MLP neurons of a small language model. Each row is named by its layer, matrix (gate and up: input weights) and neuron, and shows model dimensions 16-79. Each number is 200 + 20 x the weight over its row's rms, rounded and kept within 0 to 999. A neuron's up and down rows have the sign that makes its largest values positive.
After each neuron's rows, "fires on" lists the tokens most often at its 100 highest values on Wikipedia text that the model never trained on.

L8.gate613,178,220,216,208,161,185,218,234,197,204,205,195,211,229,196,237,169,223,199,191,224,215,184,227,176,200,176,222,196,197,199,234,214,190,201,211,194,244,183,170,173,226,208,216,179,203,236,148,194,195,227,215,233,212,153,173,204,187,198,190,174,197,181,194
L8.up613,184,180,195,231,185,238,218,194,172,207,191,188,245,226,207,219,164,228,217,198,180,179,205,257,182,223,159,230,183,191,174,200,209,184,180,208,186,194,192,198,212,195,205,200,192,206,210,154,170,197,214,228,216,244,186,177,209,153,205,181,172,197,173,204
fires on: ",", " in", " at", " by", " of"

L2.gate372,169,221,155,185,215,170,204,188,220,206,182,229,216,191,213,210,193,223,209,218,182,191,203,213,245,168,190,212,204,205,216,200,236,212,177,215,159,179,175,192,221,237,205,187,157,212,224,202,196,185,206,229,180,191,218,208,170,194,176,223,204,198,247,170
L2.up372,179,197,189,165,228,178,198,199,238,180,216,219,202,195,198,191,230,211,217,186,205,195,199,204,191,168,188,216,226,206,211,225,207,226,197,213,159,187,213,209,194,221,232,193,177,175,219,201,234,181,224,199,223,175,204,204,193,191,172,245,208,211,222,207
fires on: " location", " located", " building", "–", " place", " studio"

L6.gate562,203,202,209,215,188,217,226,183,182,194,191,178,249,197,231,226,181,209,208,211,189,208,190,192,231,185,173,217,217,199,201,193,238,227,190,201,199,153,186,216,194,186,233,176,187,197,201,223,197,202,225,189,193,181,214,211,216,213,230,207,230,207,229,188
L6.up562,233,183,187,184,227,172,195,176,193,223,201,191,153,164,189,206,202,226,198,213,220,215,158,203,202,196,186,211,196,183,174,229,174,195,188,223,209,212,188,183,180,145,207,188,206,233,163,160,207,207,232,221,192,193,200,237,239,197,225,192,196,182,190,187
fires on: "0", ":", "7", "1", "-", "4"

L4.gate200,201,208,212,217,187,211,188,201,208,208,170,190,220,222,213,203,183,206,236,209,174,188,186,187,233,189,206,201,201,182,187,237,220,210,201,166,240,213,150,202,188,198,217,201,183,193,260,177,197,230,185,212,197,238,236,184,222,188,207,220,181,186,200,204
L4.up200,164,188,231,196,186,189,185,177,188,208,215,136,218,180,238,205,208,223,236,203,225,193,184,195,174,199,189,228,199,213,224,217,229,226,165,196,199,192,199,242,178,207,212,156,183,182,182,203,216,213,222,181,188,222,229,197,205,212,210,222,193,219,204,228
fires on: "\n", ")\n", " |\n"

L8.gate514,235,245,232,163,161,205,210,198,204,204,206,189,187,224,163,210,197,214,171,199,233,177,231,172,225,146,214,199,183,185,222,209,185,203,216,192,205,214,196,154,178,179,176,175,184,241,193,187,229,165,195,212,214,248,212,201,154,173,217,194,218,186,189,236
L8.up514,206,251,237,178,203,190,189,161,207,197,236,186,205,216,248,247,188,203,205,195,175,190,217,233,208,188,153,196,177,186,183,196,192,194,207,208,223,187,195,202,207,175,200,190,202,168,159,171,186,212,193,203,176,211,214,213,205,192,202,208,204,183,170,197
fires on: " ", " San", "−", ":", "ord", " belong"

L8.gate10,235,200,221,209,194,219,202,254,186,204,216,186,221,214,251,195,191,224,202,225,217,192,204,201,181,195,184,187,221,191,177,197,196,232,199,209,254,191,178,174,189,231,157,225,213,225,204,163,157,226,213,218,244,214,209,210,189,208,211,182,183,210,243,197
L8.up10,213,227,202,183,215,217,210,235,178,221,204,216,242,214,197,208,178,178,177,138,218,178,193,167,213,204,227,207,185,184,175,217,236,201,206,184,213,226,218,237,189,204,207,215,245,246,205,218,223,181,174,196,187,228,218,212,209,233,203,232,197,207,188,193
fires on: "."

L2.gate378,195,202,215,196,209,167,191,188,159,176,194,184,190,222,217,197,195,186,192,213,175,195,168,237,188,204,198,231,199,204,223,244,240,186,208,213,209,213,167,137,231,251,179,227,202,193,254,176,204,188,188,246,171,223,206,188,215,217,186,227,207,205,211,176
L2.up378,198,189,173,184,201,234,200,209,191,174,173,230,194,217,213,179,192,209,171,191,197,221,211,209,207,172,225,204,177,165,208,181,227,201,175,225,204,217,221,188,195,189,228,184,219,206,196,213,197,221,190,219,185,168,212,235,207,183,214,230,223,217,168,227
fires on: "200", "0", ":", "201", " ", "==="

L4.gate761,207,254,211,195,219,214,199,179,183,206,200,153,200,218,224,198,195,188,209,206,186,201,191,202,174,180,221,210,201,180,199,202,214,176,218,225,204,243,178,193,209,193,187,164,195,188,170,202,173,184,213,190,175,193,218,190,190,209,196,199,182,167,183,199
L4.up761,176,158,167,214,179,204,216,187,159,195,204,196,183,197,196,196,175,191,163,230,195,174,177,120,197,168,217,214,183,154,209,208,212,208,219,210,219,173,174,205,208,183,198,186,246,196,214,183,179,190,198,198,208,180,189,200,192,210,193,187,157,189,172,191
fires on: "ich", "est", "ig", "j", " I", "ist"

L9.gate424,201,197,221,218,225,192,216,214,191,186,210,194,202,197,193,235,180,192,174,183,209,223,197,218,220,204,212,203,190,201,186,230,203,227,204,200,235,230,151,222,213,223,223,177,171,200,252,204,196,181,199,211,210,205,227,197,202,193,183,222,216,211,225,200
L9.up424,206,209,193,213,210,242,216,214,209,183,202,208,215,201,206,227,188,182,167,209,210,189,192,166,210,188,212,234,164,196,201,163,213,204,225,195,198,213,205,173,211,154,250,196,221,196,229,188,219,196,190,227,208,173,191,216,192,176,197,206,221,202,205,206
fires on: "–", ":", " w", "-", " W"

L3.gate118,211,196,207,211,155,192,195,218,195,201,211,221,225,227,171,221,165,218,217,196,160,223,217,236,229,164,181,222,177,173,246,218,200,201,194,244,181,215,207,178,176,194,184,220,222,192,215,189,233,205,215,221,191,228,172,238,187,199,208,204,222,178,208,204
L3.up118,181,183,226,171,198,171,212,176,198,186,183,266,182,206,193,212,216,212,213,148,191,214,214,177,237,212,217,206,201,204,203,205,168,179,210,233,206,221,209,207,215,166,215,250,199,234,212,203,222,253,192,251,207,227,198,218,200,205,198,219,205,205,180,189
fires on: "7", "8", "am", "1", "2", "3"

L6.gate827,159,201,207,195,169,204,187,202,183,188,193,202,208,204,215,222,179,199,216,199,197,185,204,166,223,173,216,188,208,201,238,182,206,202,200,249,216,208,183,210,202,215,203,205,197,225,208,183,175,196,183,227,208,218,220,152,183,204,195,202,187,215,199,221
L6.up827,180,181,181,242,191,212,216,239,207,206,186,200,169,164,218,218,211,203,197,208,225,222,209,194,226,184,196,188,171,211,184,241,217,163,196,223,207,187,213,190,194,217,194,199,202,226,235,196,177,234,181,239,189,183,194,185,203,212,196,213,209,215,200,223
fires on: " of", "9", "\n\n", ".", "7", "8"

L2.gate602,198,202,232,170,198,215,195,222,225,241,221,183,180,185,172,237,194,196,230,184,204,201,207,207,220,206,218,191,191,190,200,232,197,185,207,221,216,218,225,209,170,210,205,181,215,233,181,200,207,207,226,161,229,223,169,166,208,220,219,191,235,174,186,239
L2.up602,183,182,213,217,212,169,212,239,254,195,236,217,201,173,187,179,227,213,212,202,226,234,217,202,232,190,199,202,211,189,201,180,200,226,155,188,185,195,172,239,164,214,205,218,212,211,180,194,200,256,187,184,211,204,177,182,180,180,184,180,186,218,207,183
fires on: " Al", " des", " br", " al", " Mel", " Az"

L2.gate760,194,191,208,218,180,209,192,203,185,216,202,191,182,212,208,177,175,221,250,196,157,231,217,187,198,158,197,204,216,185,246,169,231,202,179,208,190,194,226,186,249,178,201,218,204,172,206,187,186,193,224,197,189,194,173,219,187,200,205,174,212,181,164,200
L2.up760,204,167,204,197,164,194,195,168,189,196,194,212,181,163,218,193,178,179,225,179,218,233,189,188,196,189,207,203,176,193,219,217,209,180,180,211,208,224,209,187,180,167,249,209,206,178,203,178,157,188,221,197,210,183,220,200,175,207,200,189,177,195,200,184
fires on: "8", " It", "1", "ia", " She"

L2.gate75,189,218,206,169,196,211,158,204,229,225,170,165,185,190,200,196,202,171,198,193,214,199,200,188,211,210,219,220,149,217,163,170,229,197,232,177,220,206,175,239,196,185,213,197,198,226,232,192,163,196,213,203,232,204,184,189,211,171,200,211,179,168,183,220
L2.up75,231,191,230,218,218,183,182,204,231,185,187,191,225,231,211,191,209,174,185,192,213,181,201,195,178,209,244,215,242,200,205,137,219,218,217,211,219,226,200,207,213,200,213,181,192,188,218,180,169,223,207,202,211,206,162,181,189,168,196,184,202,208,218,198
fires on: " che", "°N", " rev", " fr", "wo"

L3.gate5,217,230,238,185,197,221,191,201,195,169,183,192,217,237,215,220,199,197,190,203,189,186,226,200,198,202,230,209,242,214,223,153,199,179,167,184,194,210,177,175,197,231,218,168,194,190,197,176,204,222,207,224,244,196,186,175,206,178,179,219,179,214,171,205
L3.up5,206,187,210,202,190,194,212,177,201,199,195,157,207,202,200,199,201,219,175,183,218,207,208,137,226,226,258,226,180,199,203,192,217,215,176,205,245,224,140,172,176,210,186,183,195,218,207,163,196,202,214,214,234,202,183,189,201,187,208,208,204,191,197,193
fires on: ",", ".", "-"

L6.gate540,158,203,218,196,200,238,187,164,189,183,204,191,187,173,237,198,193,220,219,194,211,195,216,232,195,168,202,187,222,195,216,166,206,199,170,204,196,221,168,174,199,223,167,174,178,192,230,213,201,172,198,235,188,199,230,195,199,202,195,210,196,197,169,197
L6.up540,223,209,205,201,203,203,221,190,207,193,181,215,203,219,205,175,202,202,229,159,199,221,174,240,193,186,221,212,168,229,218,191,196,182,177,235,196,232,198,168,181,170,220,164,209,214,191,177,214,241,212,180,203,194,199,220,204,231,185,178,212,265,175,210
fires on: "."

L8.gate551,222,188,203,184,234,209,184,136,190,209,166,216,188,233,208,194,228,176,206,210,194,191,194,174,200,209,226,207,172,185,223,186,197,204,206,200,202,205,195,190,209,168,196,237,199,221,204,188,197,197,203,230,172,214,203,209,235,190,226,197,230,201,209,199
L8.up551,196,192,181,180,155,211,181,203,235,177,228,161,175,243,228,192,202,208,210,199,171,218,203,197,199,221,185,197,175,176,235,194,179,213,237,199,164,207,204,218,182,207,207,214,177,231,203,189,218,207,205,197,237,210,219,184,192,182,177,200,204,213,168,235
fires on: "v", "h", "pe", "ing", "he", "ig"

L3.gate152,199,222,180,212,166,224,224,199,208,148,227,167,217,209,274,205,193,193,202,196,177,171,248,188,208,212,154,186,204,202,201,147,190,176,187,197,165,158,197,195,205,200,172,178,225,211,196,203,182,185,217,197,172,211,210,168,217,201,190,191,189,200,188,199
L3.up152,193,185,205,185,173,175,177,198,216,175,195,166,229,230,216,197,215,197,226,198,195,183,219,197,176,237,169,198,188,195,166,196,154,205,183,217,189,204,223,183,198,218,190,164,192,179,211,216,209,240,218,184,176,204,225,194,223,199,183,201,186,202,211,159
fires on: " min", " Min", "-m", " Fem", " Mr", " Mult"

L4.gate396,195,215,197,208,196,160,183,184,206,220,185,168,207,204,208,200,206,148,186,202,207,194,200,182,212,202,209,206,236,190,217,184,209,185,214,231,191,253,180,183,194,204,169,206,204,214,166,160,177,172,183,213,192,232,184,211,210,210,192,224,222,232,170,181
L4.up396,211,203,212,185,191,234,196,196,227,214,226,224,208,245,195,191,193,188,203,193,149,184,214,226,202,192,218,197,181,210,204,190,226,214,211,170,190,221,191,196,212,243,207,228,158,181,203,158,213,187,199,184,193,203,194,174,184,182,175,216,177,235,206,200
fires on: " E", " V", " He", "on", " he"

L8.gate141,255,204,202,194,198,178,189,178,199,226,205,207,199,184,195,262,215,183,205,179,170,201,178,204,196,205,186,172,225,200,210,217,221,202,230,203,243,202,188,226,163,217,201,184,212,193,248,181,226,227,170,179,209,220,193,213,190,218,203,201,211,205,198,177
L8.up141,201,167,212,208,185,203,197,169,172,187,205,172,224,198,192,165,215,198,189,227,200,155,238,219,209,216,130,200,224,182,177,228,176,195,206,206,209,193,185,214,184,199,193,191,183,219,148,193,206,200,183,206,210,200,177,203,217,190,227,189,240,207,179,222
fires on: " f", "-b", "-s", "-l", "b", "f"

L3.gate208,195,237,228,201,229,206,190,187,182,163,188,209,198,203,215,228,192,208,204,222,218,159,204,196,215,166,194,182,207,176,226,166,162,203,159,210,191,194,174,227,172,239,201,176,177,250,188,218,177,218,188,219,185,216,208,178,232,215,189,194,201,223,166,181
L3.up208,222,187,181,209,180,214,234,199,225,217,209,165,228,223,215,183,173,215,183,202,189,241,212,242,216,237,231,204,196,183,233,222,231,167,188,188,220,244,185,196,188,191,223,217,223,182,203,183,223,179,193,208,208,186,184,219,199,192,222,194,212,180,183,223
fires on: ".", "-"

L9.gate193,239,187,220,199,187,184,190,206,240,190,198,200,203,206,187,218,187,202,201,231,239,178,194,206,196,130,172,204,220,148,226,211,206,224,205,222,192,199,183,191,203,219,186,196,171,184,179,207,197,190,205,177,219,240,242,190,200,226,221,217,206,222,180,167
L9.up193,217,202,195,220,197,239,199,214,221,204,160,176,199,183,217,216,208,203,243,248,173,215,217,207,199,191,165,213,217,150,250,202,216,194,181,227,242,201,191,210,197,231,215,179,194,179,205,197,208,188,207,192,224,169,187,244,221,250,188,217,188,190,191,232
fires on: "=", " |", "-"

L3.gate207,202,195,177,187,190,171,185,196,240,190,198,190,240,216,207,217,185,197,208,189,227,221,201,186,163,217,183,171,229,181,192,205,183,198,192,193,199,190,202,213,186,194,223,205,216,229,230,179,201,223,219,183,216,175,202,192,200,215,166,211,173,190,182,210
L3.up207,197,202,219,196,219,233,241,178,183,189,191,251,230,208,239,224,211,186,206,189,213,211,184,215,195,226,185,190,212,180,221,180,213,176,145,197,197,190,186,202,198,169,246,200,194,193,185,183,211,216,199,203,213,207,180,217,233,230,176,219,211,179,203,214
fires on: ",", " "

L6.gate56,206,195,225,178,166,180,185,212,215,182,230,214,188,210,185,205,214,214,155,188,189,183,211,205,173,227,203,205,202,168,188,208,236,184,204,240,211,226,218,172,213,227,187,206,219,230,199,172,176,192,194,204,175,207,203,222,201,216,228,185,206,197,171,157
L6.up56,194,203,223,177,187,197,200,210,220,185,259,221,195,194,207,190,227,200,198,199,223,187,227,260,212,196,197,206,214,161,193,179,197,176,196,243,203,227,205,191,200,218,206,215,213,193,204,180,209,198,216,183,167,204,188,205,166,217,210,190,187,194,176,213
fires on: "A", "the", " Her", " A", "a"

L4.gate775,206,208,206,227,217,220,193,194,208,202,197,157,202,204,219,218,182,203,211,185,216,208,181,162,205,223,192,197,195,190,192,194,216,235,197,227,216,199,206,167,214,163,183,193,204,206,192,197,166,181,189,194,224,207,186,192,175,219,225,190,194,219,165,160
L4.up775,217,207,141,213,217,222,191,153,210,206,204,166,216,190,242,181,186,190,214,215,187,193,209,171,215,191,178,194,213,189,193,205,231,189,209,226,196,205,201,223,205,212,222,188,186,186,175,178,204,181,189,184,173,186,201,195,205,198,218,215,191,189,167,217
fires on: " st", " San", " dep", "ment", "ched", " studied"

L3.gate405,237,189,232,186,196,224,196,221,175,164,169,184,207,189,200,209,181,225,198,207,197,242,194,184,224,255,201,217,221,172,176,207,210,195,204,213,212,214,169,191,200,215,164,214,198,185,208,180,230,214,203,177,224,217,215,236,210,171,233,173,212,206,205,199
L3.up405,185,226,199,197,230,202,175,196,190,173,197,207,236,241,251,185,186,190,182,223,183,206,214,182,200,206,180,204,210,188,201,174,215,186,158,208,223,217,189,211,170,174,213,188,200,194,199,180,158,175,192,230,186,259,252,219,230,234,188,200,204,200,189,179
fires on: ",", ".", "–", ")"

L6.gate826,198,233,198,196,194,204,186,179,206,200,218,202,224,209,195,213,213,203,193,215,214,210,178,190,218,166,191,176,167,171,229,190,157,234,190,205,211,174,181,189,168,205,227,190,225,213,227,204,203,195,196,202,205,227,187,200,207,190,197,188,189,209,176,154
L6.up826,200,208,165,194,197,230,190,221,211,212,188,190,212,219,204,198,214,203,197,206,200,202,214,206,201,183,178,204,194,195,211,214,175,225,179,223,212,198,207,228,212,178,243,222,185,196,187,152,173,162,189,228,199,189,205,177,183,176,211,212,228,152,223,198
fires on: "u", ".", " m", " second", "od", "3"

L6.gate779,202,214,177,220,228,200,252,194,187,202,194,211,225,225,222,223,175,191,232,167,203,220,198,206,234,203,190,211,164,182,187,207,219,176,205,218,182,234,178,187,193,214,199,199,138,195,211,192,191,209,191,193,229,172,180,230,228,164,170,204,201,205,198,210
L6.up779,176,233,201,233,237,216,203,187,203,168,217,238,186,202,179,217,211,204,195,209,184,219,175,234,228,170,195,190,199,191,204,259,169,221,225,193,217,187,193,154,194,186,212,201,221,209,219,202,208,231,223,157,202,152,232,184,191,185,197,219,220,214,208,224
fires on: ":", "-", "For", "uz"

L4.gate139,211,204,215,220,220,197,173,235,194,204,173,204,199,223,250,181,187,216,196,212,217,187,176,253,193,173,204,216,204,174,141,211,214,190,212,191,235,214,183,187,197,234,202,184,171,259,170,170,219,195,178,186,219,245,189,203,206,218,189,194,197,216,207,206
L4.up139,198,230,185,191,228,205,166,206,208,185,176,155,167,162,222,191,180,199,206,170,217,194,164,209,195,205,195,221,192,189,173,188,205,181,196,193,212,192,211,214,217,210,174,176,236,176,179,187,231,230,224,226,200,172,157,214,224,206,190,198,208,189,218,203
fires on: ";", ".", " •", ":", " of"

L3.gate619,163,201,178,191,190,196,229,218,171,215,199,186,205,210,174,184,202,200,212,185,185,189,209,189,216,210,177,213,209,171,180,209,201,231,219,231,192,206,220,171,210,200,194,193,192,202,203,202,183,198,205,204,189,187,195,191,240,200,171,201,227,182,197,166
L3.up619,192,186,174,197,154,190,177,197,190,205,218,186,190,182,209,214,211,201,191,175,242,203,188,146,191,203,208,209,200,197,197,226,182,211,211,207,239,186,218,184,197,186,199,184,184,163,209,178,189,189,193,180,239,196,218,184,198,210,194,202,114,190,161,198
fires on: "ag", "ak", "°", "ang", "ai", "′"

L2.gate156,189,205,192,216,192,219,172,262,186,227,210,174,208,217,206,211,190,182,151,211,170,190,194,179,210,169,172,193,187,200,204,204,192,179,185,208,189,227,175,205,191,218,196,209,172,196,227,224,197,158,196,192,212,197,195,217,213,202,214,219,177,192,189,193
L2.up156,202,221,198,208,227,197,191,223,188,204,227,189,165,196,203,221,201,193,191,208,198,187,170,210,224,195,188,204,172,190,245,191,172,183,197,264,162,222,197,215,208,209,188,193,192,206,180,200,216,177,207,165,209,190,189,174,226,177,193,202,210,203,197,150
fires on: "\n\n", ")\n\n"

L4.gate235,208,223,217,184,193,197,189,208,210,212,227,187,237,230,184,217,179,155,181,225,206,168,208,195,226,189,213,185,182,213,224,222,206,182,207,203,183,203,182,183,199,210,218,203,202,161,215,202,175,200,196,190,211,203,179,145,234,193,185,177,180,215,197,191
L4.up235,213,211,189,216,185,208,224,211,204,200,185,164,188,180,205,209,206,185,186,185,220,173,170,212,178,202,170,209,182,229,196,200,186,188,208,225,178,191,204,211,200,218,181,188,199,183,148,187,222,210,251,178,201,152,248,215,219,207,236,198,219,193,213,145
fires on: "\n\n", ")\n\n", " sw", "res"

L8.gate286,191,169,226,197,202,198,175,224,167,209,197,186,240,226,196,214,181,174,199,202,206,224,192,218,195,186,226,201,192,173,199,202,217,215,201,226,243,215,186,202,195,229,211,186,224,188,198,174,171,220,221,202,227,201,209,190,213,223,178,189,193,206,184,178
L8.up286,160,214,206,199,202,217,194,188,200,223,234,212,195,234,197,180,199,163,181,194,198,163,200,197,182,195,205,187,197,206,151,221,198,164,203,200,167,213,190,184,207,228,195,164,219,175,204,222,206,228,180,200,222,216,230,205,208,198,199,220,196,222,206,207
fires on: " ", ".", "ew", "iz"

L2.gate849,211,216,232,228,186,215,183,191,191,209,223,203,235,176,212,205,197,191,210,205,175,194,204,197,192,193,163,203,179,217,183,200,205,187,173,170,196,183,216,221,186,196,221,186,216,178,214,218,213,211,183,225,194,183,211,221,169,181,214,211,196,200,184,208
L2.up849,177,214,194,215,197,178,191,189,232,237,217,220,194,176,157,218,194,175,172,226,209,198,191,199,200,172,205,197,196,193,193,244,158,198,176,199,208,211,191,197,214,190,204,187,236,204,195,197,217,178,202,208,193,203,160,198,202,164,214,207,187,223,170,200
fires on: "-", "ologist", "ological", ":", "ounds", " named"

L9.gate36,172,212,174,225,194,203,199,214,195,190,194,198,195,228,209,213,168,211,173,184,201,189,215,196,207,227,198,221,179,208,231,212,184,196,184,219,172,195,187,190,205,222,181,173,186,189,226,192,184,215,192,200,230,196,205,208,180,196,183,181,230,210,172,210
L9.up36,193,180,219,196,190,220,186,233,207,221,212,199,190,188,198,200,206,161,228,189,206,211,201,217,192,193,201,199,223,213,203,162,231,222,188,179,240,218,201,184,195,181,229,205,202,175,185,219,197,205,209,181,195,233,214,175,207,158,176,151,218,185,218,187
fires on: " not", "n't", " longer", " just", " by", ","

L8.gate294,200,199,211,179,196,177,191,189,193,183,204,181,197,191,199,207,184,181,190,217,175,202,216,205,231,237,213,148,209,221,216,180,222,210,193,192,210,226,171,215,190,170,195,222,198,224,212,241,196,188,198,169,215,194,201,219,207,173,186,193,205,178,179,219
L8.up294,199,192,178,159,235,201,193,185,188,189,201,270,209,214,235,183,190,199,183,190,187,197,156,182,201,192,201,174,194,182,219,210,176,206,187,207,164,176,186,216,178,166,213,204,220,195,192,221,230,183,219,202,203,188,206,214,205,194,216,184,238,212,225,193
fires on: ")", "o", " of", "y", "5"

L4.gate607,210,221,220,192,198,181,182,210,210,194,244,204,201,222,195,250,227,208,217,211,182,203,177,219,212,175,180,209,203,212,197,201,193,206,222,196,224,186,177,208,188,214,186,160,152,202,201,203,188,208,199,207,160,206,229,189,216,197,209,206,181,192,196,175
L4.up607,219,220,203,192,189,187,206,191,203,222,238,195,223,187,172,197,206,203,193,218,217,173,196,198,191,229,216,209,185,224,216,206,194,196,197,211,238,205,198,191,160,210,198,199,205,194,183,217,207,224,206,200,172,182,202,187,187,202,199,216,207,216,186,209
fires on: "-s", "-d", "-h", "-b", " d", "-p"

L2.gate8,221,215,212,197,241,198,182,236,199,148,185,218,251,216,201,242,173,185,199,185,200,234,199,206,248,187,178,203,196,147,199,191,181,196,193,201,188,197,157,225,205,191,212,193,197,182,190,214,200,241,196,216,206,209,196,176,236,167,178,190,205,212,191,197
L2.up8,179,216,215,159,213,220,199,206,208,212,183,204,232,199,214,226,208,185,214,193,220,233,186,178,235,193,216,188,228,180,185,177,202,221,215,245,195,193,177,218,214,214,203,230,174,177,235,202,206,196,212,201,222,218,189,218,236,172,183,171,243,184,192,176
fires on: "42", "–", " Award", " Chicago", "53", "41"

L4.gate707,172,205,226,195,169,215,213,231,217,167,182,158,162,206,256,171,179,213,161,205,187,227,214,203,215,184,185,195,191,155,177,172,212,189,189,230,206,224,202,221,209,177,218,213,199,219,205,193,169,196,229,196,191,203,179,195,180,212,186,164,213,199,226,188
L4.up707,208,201,241,203,241,218,209,247,164,185,204,177,220,188,188,204,217,219,172,215,191,233,214,191,187,202,182,199,203,192,171,203,191,201,228,188,223,190,205,247,209,204,231,197,181,217,218,218,168,201,202,258,149,203,211,213,198,199,216,191,198,197,158,211
fires on: "ph", "′", " kn", "°", " metres"

L6.gate195,198,192,204,208,212,196,184,167,179,192,183,222,168,200,228,211,169,209,208,173,205,168,210,185,219,244,179,167,188,177,190,187,198,233,244,205,211,197,186,215,183,199,203,201,198,214,172,210,211,213,204,207,205,225,195,166,196,235,210,204,185,206,214,167
L6.up195,209,192,190,201,162,219,217,226,206,249,196,224,206,215,198,194,203,178,216,222,187,220,240,221,198,178,211,224,220,212,175,193,191,192,185,198,197,200,214,179,173,227,195,234,243,224,205,197,196,214,190,221,213,202,213,193,194,178,212,229,211,196,179,213
fires on: ",", " |", "|", "al", ";"

L8.gate672,166,179,216,169,179,194,182,158,211,215,205,204,244,248,267,200,169,182,224,192,205,176,202,158,212,219,195,207,209,172,191,196,189,216,202,233,227,193,177,194,200,209,202,212,201,240,197,145,201,190,232,206,202,224,179,159,201,229,200,184,174,154,198,210
L8.up672,220,212,183,164,193,192,210,229,208,202,176,193,187,187,210,206,205,207,180,180,221,219,198,226,199,217,169,198,160,181,193,190,203,206,189,236,226,205,186,187,196,191,177,249,244,246,206,202,157,197,190,201,180,185,178,254,206,185,187,193,201,204,197,202
fires on: " of", "or", "|", "==", "od", " |"

L2.gate93,184,204,190,201,199,181,197,215,175,215,189,218,217,193,186,213,187,194,220,238,240,207,218,200,182,179,171,188,235,178,215,205,197,195,205,227,197,179,195,192,190,212,192,217,219,223,206,189,160,222,214,177,220,234,223,202,220,188,195,235,153,199,201,218
L2.up93,191,158,217,201,226,220,189,221,172,192,230,221,211,198,214,203,205,187,202,199,207,166,225,219,203,193,180,188,188,203,210,187,199,205,175,223,189,192,228,192,226,205,212,192,199,213,164,200,218,216,202,199,204,188,204,174,193,202,192,193,200,177,202,218
fires on: "^{", ".", "ri", " September", " $"

L9.gate833,185,187,174,213,206,202,193,180,215,209,167,208,191,219,204,233,203,211,191,202,194,206,212,232,183,183,203,210,211,156,226,210,231,203,224,202,202,220,198,156,197,199,187,183,129,227,199,191,206,191,218,174,207,206,232,191,186,223,187,191,190,179,215,198
L9.up833,182,215,206,214,190,205,193,204,188,194,179,184,205,210,143,206,166,225,203,196,164,180,189,267,188,240,134,229,182,193,198,215,238,219,227,193,221,219,219,222,199,175,200,196,227,193,173,193,198,202,241,181,178,209,194,205,206,212,228,179,180,188,240,185
fires on: " for", " in", " on", " For", " as", " at"

L3.gate191,200,192,197,202,173,188,189,161,199,178,197,186,210,194,190,190,213,198,205,238,181,216,196,198,188,197,233,204,188,161,200,214,198,219,229,197,198,203,228,189,223,210,172,213,206,193,209,184,214,186,188,226,185,177,197,183,262,220,175,217,195,181,163,179
L3.up191,189,230,207,190,184,185,215,174,204,216,250,232,234,159,179,190,199,194,186,222,206,211,214,210,225,193,229,191,204,186,208,246,224,211,190,201,217,232,199,173,188,202,161,210,228,184,195,194,195,214,205,195,245,221,218,182,195,202,184,190,189,173,202,206
fires on: "°", "′", "300", " "

L3.gate574,200,180,200,220,170,156,185,193,206,219,173,186,243,216,225,214,182,177,215,183,219,199,221,204,205,200,202,201,183,185,194,199,192,199,231,190,190,214,185,175,223,218,182,173,179,210,218,209,192,231,165,185,240,213,177,188,202,188,184,193,242,212,201,167
L3.up574,199,199,227,203,219,219,201,252,184,191,182,211,184,192,241,208,186,188,218,229,200,224,194,201,225,218,178,208,211,210,172,205,248,177,155,173,225,186,188,205,188,216,222,197,203,208,247,199,188,259,214,199,200,182,210,192,222,189,204,247,222,183,206,195
fires on: ",", "."